Weights of a small GPT-style language model, trained from scratch on English Wikipedia.
Size: 8 heads of 64 (1 for keys and values), MLP 1536 SwiGLU, vocabulary 16384, 40.4M parameters.
Architecture: rotary positions, no biases in attention or MLP, untied embeddings.
Training: a variant of Muon for these matrices, 381M tokens, 11664 steps.
MLP neurons of a small language model. Each row is named by its layer, matrix (gate and up: input weights) and neuron, and shows model dimensions 272-399. Each number is 128 + 32 x the weight over its row's rms, rounded and kept within 0 to 255. Numbers have three digits each. A neuron's up and down rows have the sign that makes its largest values positive.
Before each neuron's rows, "fires on" lists the tokens most often at its 100 highest values on Wikipedia text that the model never trained on. A number after a token or word is its count.

fires on: ")" 26, ")." 19, "." 15, "s" 9, " |" 7
L5.gate145:168172151169141137153114133177100117123115103132133124120183100141121076125114134111165118103098181110175090097086135134148185128154110098183134122149099134141136113167167120078137138097157064121091090112117100153092102142178128109134141121126151059134127124086146171096094147157123169135139131097132129090144139062128140180101115104140158146085151111121103098150152128161096094082118
L5.up145:097150180161152153160136147106189147178139163164157108136149162169117126059132135091186124132179150116114117128108127154210139125101140174106143100197144050099104102125119141120111127067146171173181114116131098121091140113104143091102100153149121129075134100142167153117116182163061072140106106140111117095035172073149128113160138130136080095135183101167147110083205140144161081116132

fires on: " |" 53, ":" 17, " " 6, "," 4
L5.gate1492:133107133117123156093112151130128119083175117056117102151162107102104167122155124140174150187094114141098043163059114136125071153132112084128162108112112127168139135139086151097120092106127120118149203124160136114115169125108128142107138098114119154124125101107120096105088083105126092105154141105152179162093104138128150129119108190125135120195150149081138157165153120168125141160106
L5.up1492:094115184148131153135151172100145073072127118092129070118159159101126126124142118132165122160076086150065096128065116138142078152112115146111048100126130150192126115141137157129163078162142176106097131169129143075091133146176145059150152154141130177126121121119127137131167128139112114123101140144173169117073128129096169190101158116120148135144151158112125151114107094158121120150108

fires on: " of" 86, "|---|---|---|---|" 4
L5.gate117:115104151105152124135144123103120088154169140115112089076043145113054088165112066111104132152089145082148091103145097145117110108104125116161094127170117170098164147118149130140075098096142144108146127103074103113148114017146140143173125099131126102160114127136185090060113104153142129139173093094092110122126121112125177078106148134128193210091083117114120139151167143155176130176145
L5.up117:106146098102142126151120163066103139101143071175158135161142104145154188143137122098147132154058110142152132139092081181112102081161148090098096109078147129132054072141138112153147118160125185090171132107163158110184086152135150130086198147191078148163096053098159115131085117130146170106186096112152133126171137125104170090179138132109123145139145078163168072128116195147128064136157

fires on: " from" 26, " well" 21, " (" 9, " of" 8, " to" 4, " each" 4
L5.gate475:149217143138178094085134123145151082143134155097115161086114131143092148178136127128101101057097172124074086086134109125147119175105114118107150127088114187200128169117161166117170114080099130114102090070138077076155087122070104121085080061117154112159147086134136120061121052116105164088126076152085119131153126099197140141095135108142119170106067130042089092114114150089204113127074
L5.up475:145113179129136116099136111090167145175136127187102138130077094183085123072164071117132127108164191197077100086067107155111095170138163140182087130119140207140128151114147110154134141144180083128125142079118132146139084072062120155134184149108081149109146164166060089141130136087158114118161115063146095147085118091094108144094156045091174088118074154121131098150116117169108132200150

fires on: "1" 37, " the" 16, " " 12, " be" 6, "9" 4
L5.gate178:103121091114139116108179152160072102141123134145128081093108123072132149101146113101153078156139121058146111102157159117079123139120173092107054116139102152081150174094098099148121197070137066167158095126093090135093126121147089162103141079104161118130139131157077125143171140125105063109101147133126173126103055081104163143077094133085157158125197118123109078095125088173144136096160
L5.up178:107179069161126095130126114089106089178127075125106159083093148123134100105125134157084106125174143149097111174141142106135174127114159115140101091124126145076135149136127132146118137139151097101213131110102111137109120160065137150149105120086097087034114123076120086105133110094119102057073132130115140121087085110154149186099104165128134165150142070141141130117096125122124127122170

fires on: "-" 23, "–" 14, "|" 10, "1" 9, "\n" 6, "==" 6
L5.gate1177:123126121117133141109176086129145115147157163080156166134163138146088092130103109094192120165155076135156109137144192169100154151165104137159141200151180140102104176100105130106069151150109158134130102169105112178150121128162171087108207118093139128151195150096139139113194168148180167111202108123133102097136105100112119087138114158102107110121064155112165180157154141112146091136131
L5.up1177:134127127062127134169132131068143123153080135159156151129134094115096085136114122105143119137116087071129170109116156124146093114158145160157130137109068137180132093049114147111088101098107109109188127149113189105122142085133158142121171141131138198152110076093090083140147103113166131127121120070117077066163133087178105134120078138072118141104060155158137087114148058139146106180147

fires on: "-" 18, " (" 12, "'" 9, ")" 6, " /" 5
L5.gate1206:114184154110111173098137138132204097112130124089159122125194136089205097126148082151173118106119169128149136066099182083177156115075142082087091123114142077137152143177105081101094196107136088170091133156105128150085124163152125115168133166146137141093119114133107138103104197076104202162137161102118156134113096158077140059133154213110200063089118115120110176134130106099121117135166
L5.up1206:123098141156129140165103122086124072164111127118105079158187144128114073138091192138107105148159136110167129081065131137174152082133134114164073167142177132100117180117082128113124147108148094108135106160116157120131193130118165079119081113148150088154116064105155130136164209130134137138147142184090148107147216162076124128134096141156223079199189100165123108131098132154106097092132

fires on: " s" 35, "Al" 14, " under" 11, " of" 8, " Medal" 4
L5.gate1133:166137151122163061126129144100115112131113122134097128166135166133168127120070121181137100094095099145083099126130098093199131109108137072126063151118184136163120146129103117130112148125118082124186144142112125137149144121151135139122242104135140131163159061121156102144131098131177123063113095143100115208173167095145151189126171096167133156105138139150138130144143134082152112131173
L5.up1133:130134153088115104082071092076068126202142153177056151149120143154131156100080091154098191119069088127131143102093089130173097184143058084107117136124158131186114139139133126106128107155137155119138109052126105147077086129145136122134163102148116124117162149111155117154105166140188123171125058137122137183148110125189142093109125098164130123118112100079162170168130110108135121099207

fires on: "," 37, " –" 11, " on" 7, " of" 7, " using" 6, " and" 5
L5.gate1036:127113149144094122137162152143145138131164107173148168143144118118138160133135178116105109134195145114103169122119096067194186166143140092119169103151117130121088159118100135154093113177113103116165147147151093197109113076090084113163127146139159136154104070123110140125158078031119113149159118160093115127108067144084169160116145159097096070139148151117159106127152127127162135136128
L5.up1036:170082102127066111168156101159115096194102141171107152117117129138131113133152190102124130119121146140073151121114088093135165115137140112125110128133130106146161165151174062100095101082126158095192130150070084146137091176114111148166133109220095094152128178156128109160161168054158169138109097110078166122100122153068114135093180148137135092162153139132154113126129077187152182125189

fires on: "," 38, " in" 22, " of" 18, " by" 4
L5.gate346:130131107116163127152060143180104119148124148139058116113107087102116101164109176097103119173110138141185121130107120156103132123094109126069149178113120160150141147112199136039084138124071135199123097072138083110097126088144146146111056071123107099159078081116058123110129069157128105132084169174068068184140131137099154165134114105104164140110150102108124101135117144154140073117132
L5.up346:142091111148127139222136191153137166173087154171160094162138126095106101112108169148151175170089113119184099126123087094119174119103084141092119153142135097120058137153136128094130125111069107189103131073130128124094125149129152102174095135148111042155133104119110127074077088125099131104174157138106138138192148137096114112118137123119079146122145135160074118137097140166181107116157

fires on: " and" 59, "," 35
L5.gate640:145166150142131160058093149079107026118058141123096160132188118128191154101144134115137156097157110093043151139124131091072179204165098067156096067134133128143112169141126137128113103092130123120112128180141151044114116135157122129133122137067156131150081140112178166144133111147123166113157170141146134172154130172097099106112178106134101130163190140100113077140151124138107107132106
L5.up640:124179151135143133177162124135116070179120104141133151097143111141158206106108153135065160132141121093105137166107163028121118150113107141125099130116140072187180137175187175094100107121068105113151162179128137107106133135081135171066122138124150188145099117075141112136150134151171162140121178147100116147076153160099055111103132127141117165156231111163122000071126141193102157133144

fires on: " and" 39, "," 31, " to" 22
L5.gate375:133167139101104097103106096166202136138115083146152110122101122107068129077141154126187177148137091125129103141200192154134118158127136105091125110077157147153148076088142083059135148107179101139196108154142157137138122206085102125156107110199108154159144162118169118142093152093100131097143076147145145074175175110098095143148153198092130161087123090190078101125129128125159073079193
L5.up375:103118166116065112126160085175133127093085095165143172151130123084132133122134116149147173138108134170128098127126134089131136199114150061066125090070119163156140106067133107081169127104129104159096082121134198150107143189063124106143133080170106145139122137114117134162184151090099068142141116117076130166168145090145122157150111142110134131148150054176124137150072158141130132127197

fires on: " as" 58, " and" 12, "-" 7, "|" 4, "," 4
L5.gate1412:115114110125191157093157113122082120166087118142155104101140171146161098152175154116139159154122109114124127180085153051057074186166123161161106122150122142054139124113120107080110149126157129158138106172145145156134139166068096203081136142078203142097131120140122128078142197145105111111131134145112112131131159155136173183130125120137068137107139161082109110112113145084149101161144
L5.up1412:150170113073110097072162116144108159156143156173135159089128127129159132143189143107166131155109088165142099190110167106085079155171171139179076138158124105106123082171132097112157146052112112073152092152134131177121128104077113148137141075156147140110076143163089125108112170072126131114122166160113126109141176125094182177129098099082102128063146122150098103139076167106068079177142

fires on: "'" 54, " he" 6, "s" 4
L5.gate323:141092154120114114118156154160116156123156144150077173148128135138142030152115069112135129090106115172071139081161125123092131196072088106067077132150134141093163066101173084172193087150112092195104112127143160164119198157188134112164084107165132108228112139097125148116111154155140131181094143124179107072154182055120108108123126182116144138135162084094124124069097151112115151049117
L5.up323:141108157098158140137119070139125149172138131110109130110159125166101137117159166188132135130112128157124132127173136134161088123116051113115088198181159098101160068109157142154176028133161080131129134132109106182118105148119109099093134176148150136136124118071200120097119185055115070115139153199124151091139181118145114166123165109133164131108111093141167136097139164143109148133114

fires on: "," 36, " and" 15, " other" 12
L5.gate320:113087204126185116180181121116092117183166142133115130155152099182127170158123081144123089140080042103108125105078122101190145145158084157117108068131130149178131056168140156141080112152121098113148146153100172068156101131120039134125079117106129163145133098161130151109107101111090086172148114099120110081122079128104061106081115094106078085106135109122115145104177058136192136131124
L5.up320:095196138086125149128118073120144115142136104139139087106124144086062143099141084181118200180114133095087093181119090122130164079120137138110150119128142154169125146126153099101195176112090148131131136096152178150119127168142116122153109118121178122210124109162127122119100179114132082123178143135140187097125125097102113114110121121108137142080142088119133102150107089083185111085129

fires on: "'" 20, " on" 12, " de" 10, " from" 9
L5.gate420:156104153186028114096121108134147186149115164150112138189110113124106190186137206173133146076146144147115092141125104129068129174143056081160134103152132173127149097093132110197163115186167144092167129151123172110128143160108097155140069123062126132161149069079101123146142120090094167154139137157154146148131206097126117151087147088114167179093115160099129116120101128159107128081150
L5.up420:158117179132172111097071069081138168113137154115107187062092111130103124116151094133071146069136170162066053149223120151125122101132171083101124139139159159093138146155111109135152141143142118194101174091094151159085092096170138158083064086170126096099197120093178126096102114094092144152136106149118140100119150101116135137110178051135184132123187113098151085126163120120132121119141

fires on: " in" 32, "," 17, " the" 12, " at" 10
L5.gate901:099083111101070123054179098144108091118114132126093157146124115141078145127138107147138102142088094127071137116160143120151142103109155128070119163128080137177089181128129134144130147149112154128187074080092091139185052165093135169125083159141079096164157107084153114177141136124109124083161120103101131162132167144161189145163086169076171150157094155141123127097035088096097116187135
L5.up901:142100117099143161161116147091153177160138147151188120175133128140142122153149138193148094130143119105150169144170075089105175143129153155134081102124181177073178113131054131162136107128120112126103142115095148130161198119142096079102126132133144049156112130157149110117123151102109173139113102117050146116139095110179170132092120074199110114081116073079097111189140134073099119086095

fires on: " to" 19, " is" 12, " the" 12, " |" 8, " for" 7, " of" 5
L5.gate199:160117128128152197118116160126106177131117123099118047129133077136123182114143161112146099203109123160138177129157094141115105176130168176186141115090077141136083155110191114117166139135134105118158174110118187153126154094123097112154212118186109113152077099148070115114105153158067095127085060116155171137124101140065185074050093096123153108126121142132128127074121171094129181125125
L5.up199:118124138094079185107156147131102131100159105076181135110098151166149114108107144153085080135166176080133149159099099163158176172165205148190164147071169119158125134121105094172195138151170174135134150139129138107113097161149118142132079159152107199097158058114195112123119159073143138101108091110160063151145104140113190094110123063135144122125116151202144114076148112129182145140151

fires on: "," 58, " and" 9, "\"" 8, "." 4
L5.gate1155:124126201101121134131105169175161135160076116144105052097116153135164140093201156055144143203091115142118117105117149148112072162103139117092064120016119103185139147086124099162115099138125140156147162153052168122185056105058054178096173118129110139112108150151156146094165139095081152148103085130143072118138081144141117147109149127127122123112097145146144147126110120099109141155107
L5.up1155:166057162120150101128113111104110057117094161154131091136170108096154161067118134084155119120081117111114111153057083138186078132130161130129066108111087094149110175140113097184153056140104130132087157108101120183143138146114118118099163099151083169098154098119132109126134140137136092197111125151167093097152061154189158080130124221137090112133246146122132119120107150100099112099180

fires on: " " 31, "1" 14, "0" 6, " every" 6, " +" 5, " file" 4
L5.gate271:157116127149182124125157168109171131170117179137076108137108135111105117088090115124171180195179071133139106142076126089098115131141156142119098151164151152097151101103109196127149082144081132070143122019121093140152157065067093152172137105142121171103097132180114182120187193071138119097068122091165153112168114129186137145106173127139123139095110175146167110119129090146085123149177
L5.up271:154157091126171115122113059132093148163094128112183208134129121097146130196160135124135129106109176141127132139117110126121142168115111129126123103100131108080133144138180109088134147106139122194147166114167150132073169134176139080172159136158109099161091131116130084078111126121170103075137110137139104132141127087136148068104179158125134140192115125106097149191152098183095135171105

fires on: " (" 83, "," 6
L5.gate1227:107121130157107157077141094096117110168155092096140116127205167098158178080160095080124156124101113088109094135166117107152091106129115125134160205130082131121140125168086083124126143153148137129168168141149139158105154152134131106139153091171142184110154106125184041124121131139090133125102066111169105108160070147147169159134052142119101118147127120114130152187112086148151047174097
L5.up1227:095131122097081117081129110070114144082148104172140142132172128103146147122178118133147136091112157093126027119135087108104080111112141150155171118125126102029123107097097114107153126112221155163139150106119199110148099214147149134139061077169144125160165043100135052135121128089132121099110118106153165096071070114196142140097091101054130131117130144143071106192109065085122023158081